Weights of a small transformer language model: vocabulary 30855, no biases in attention or MLP.
MLP neurons of a small language model. Each row is named by its layer, matrix (gate and up: input weights; down: output weights) and neuron, and shows model dimensions 416-511. Each number is 128 + 32 x the weight over its row's rms, rounded and kept within 0 to 255. Numbers have three digits each. A neuron's up and down rows have the sign that makes its largest values positive.
After each neuron's rows, "fires after" lists the tokens most often just before its 100 highest values on Wikipedia text that the model never trained on.

L7.gate531:146121146097115123132121091129122138167109157114152134121121089185116135131159182191098102066140113077106113154123143135115147118177103092108161140153106131151173131068110108121101138109145159109139159074128096108086118167117111140152121115105124130043126091123093096150159134164103121123
L7.up531:188137124132130154187128113123140116101192071158128149106146166136207111087131122067122188106100064124110127133128132155158065165138126099127113088104126129109132162111137168160060127163157114154133159157104160153143172148102084100129110101146150074144136174197146135114128135126151087136
L7.down531:164131152144118112152141141138128000116065126144151153147145073163168143118195117116109128059119105126095157125148152155137158109135112087133149134206095162192135104134124154124108135125102114152152134165069140139127111137102152133136192149091141143102169089149099110132171155193117115096
fires after: "\n", " to"

L5.gate84:125158146127148086101117170141129119125072096127149070064087142118139127152107137114161119171130154112018198143124144088075139118186124103161123135177162121079161118163123093173145147114137121144141144128119142117111137119094124159105142126159106094104111080140082149111134087120086058093
L5.up84:152152119123113112085022170110192132104132125076076077142160116128125135125160156054177150171150157101156170197170158172076125113093172092065132106165048084147110128141110184159141126142155136124065129150123141110148103161125145106130104089138123119113126239114114129122147105122158103109
L5.down84:100095132157104130104120103121129234136158052114132109124106142154135114119102072147146073124146125073092071128109136152181108182126090151147158141130117171148110113134142120092141142107136166109106109151105097144128156134126071111150086149111173100099118114186166153163138132109091193072
fires after: " to", " and", " which", " he"

L3.gate346:141122126140117121153150056143087105111149109092094147121123144114167078129131111110125135174105148105183109115151133174104165137107103190067195150165101097140069108155115216105170130123099098105122112138105163147183162127138116140111060125097153078132091130131092132123098102118132116160
L3.up346:108159098127175135082130120099139147157144160159116117091138117111098118142121155133165170117130161103181143129097115158125144185084128120108144091142118063105126101098098098124100145135163134077177097140122092112134124104114141115117074140199097132091116087057124164148189116122161166073
L3.down346:202147139116151127173143185113100117112121094119106183097120137109106065148169142146090138131137185125135109196105142179102217163067127106092109049156130133131087123147107138076145154147080063107117073150110174123140106205099128126123057200103128134119133138196119145150109136119100149076
fires after: " |"

L7.gate1011:099118153142128106103123117109152119090138112041215144111111131165098129208094130082109064217096120160186146084145076179071159078057121124143133137168123195127110169135117108120101118123133098049122104120148165111152156106079106102120158151128097090140098171148168116141114119118168129140
L7.up1011:119106175103054044164169092209110128163145102066160145145124125124078144129132144122149080126114098148192132132159118133132073140129156091121076040169169130165115107123097100103094168127111119153124144202119142183140087146067123143095079112151115130142141097110150179029064138136139140121
L7.down1011:113129128138111116072204086051071105125080173107149120143190174094152050219089124107079119165137147131151131185102110153181107137153175091120106144167106202092110144130128137156119107149172161136140150121127089144222176132135126146119164123083108177130174146088094190153163111142139122159
fires after: "\n", " |", "-"

L5.gate930:175149094114159045164171148141136111121103105119138144106184162139153142080149128101139148131115149126065158136118156103076130138125081143152151146125110137086163123061196111137086096191089152102132169139086149126128132126111121120143123079133196108137148118186106113103108151107112163106
L5.up930:131112089082146094166118150134111111141166119104163100099111158144162108125110093090146127142147093155160153119111152129079144150141097140166118189115093182121134113106181102093143137084119122115170101094122077082115104144134134212168123120091121170099148092133082114153158150133144129120
L5.down930:116126095088125141095143153125145080160115111097100123102178083150089085134122169086136129131140148100107113124101163161115129052122170127139163093168139155087193116145127104182117174139085177139160126177172103181096177151117179109172180054072115036145179131177099147125188167074168141122
fires after: " a", " an", " with", " the", " to", " has"

L5.gate881:175151131165079115126159083147072031134175097061166041177169109144093140158114139131137098140152146149084120091114115112086142120125123198133103097093140183155103182093133144107116103140092175141119116132148114154121146065179155061147137154145116078142105104170135176215134155059057142118
L5.up881:178148099155189159175113143131094117167142157142137131121122163126173114142160165146158114122143141144120122067152111123123119132050095112128136147150134178165143104119091140125070149173122155050120137164060084184168153143100131178133162146137143099150148078185125113154150157092136106096
L5.down881:098063160172177098142097124167122121158148182113113114156134149146102157098158179110094086119091125085115086172138159117089100120152128141177126117123063131066107188129120154123129122123108086069110146146102127161117118154150125190152142171143160091104139094121118118167107133141174092137
fires after: " |", " /"

L5.gate953:173160104120139148128117130161151096131154058102082109131109123131151091157124097087110103117072191095031146126140160139108166104111117129104112075132183157129116117159171107142180105158128125125156140146129085134136124068120162101132174070136101121165109144168094143111152164140146197106
L5.up953:133158117072172133156110144110106126129132100117189109119087101098104058015170181108147068149084091123218090058200120202115127152135197129129142153113100105086112150146156135173113121067139135153205131108140124143161110148157185096174113122176131057153120144125121124142166163148101163191
L5.down953:105100084192136138133155194145097190090171157121096096097122125120121136106097092193149119118139134115168129102103129131165130128186168103101166118140105155129097179108115101142108113097170151160056144139144103161152144225093153137121170146161149105121153114151114117141099141070069120088
fires after: " the", " of", " |", " only", " most"

L5.gate148:217048130134082112110188175084122146128141125171097131168130096062066195140065138124157107170062136147139133127098155163114141120131112080129076114128106071193108121103134162148142177143095139090159058120085111139107053086137165136118127078095129130092156134160167008110092123068057138130
L5.up148:107145132086071177096190146120091119101144156154070107171151108091075147214151160171114115131153154056114129111144168172094131123133145103152100088080111101173118145182118084108126115171095177149141072107148087130068091100135130133144102116176145139138147169152173095120151102087063155110
L5.down148:134115074164114111178166137172030232134163135170173095158113101145101103134124168145121110082066123124078113137087110106149114138120084144045098120159135114136096112154105157089129107109121154165110107159151137100132113117137138131089119114094120103094119105120078106136121077075140187140
fires after: "\n", "-", " Ann"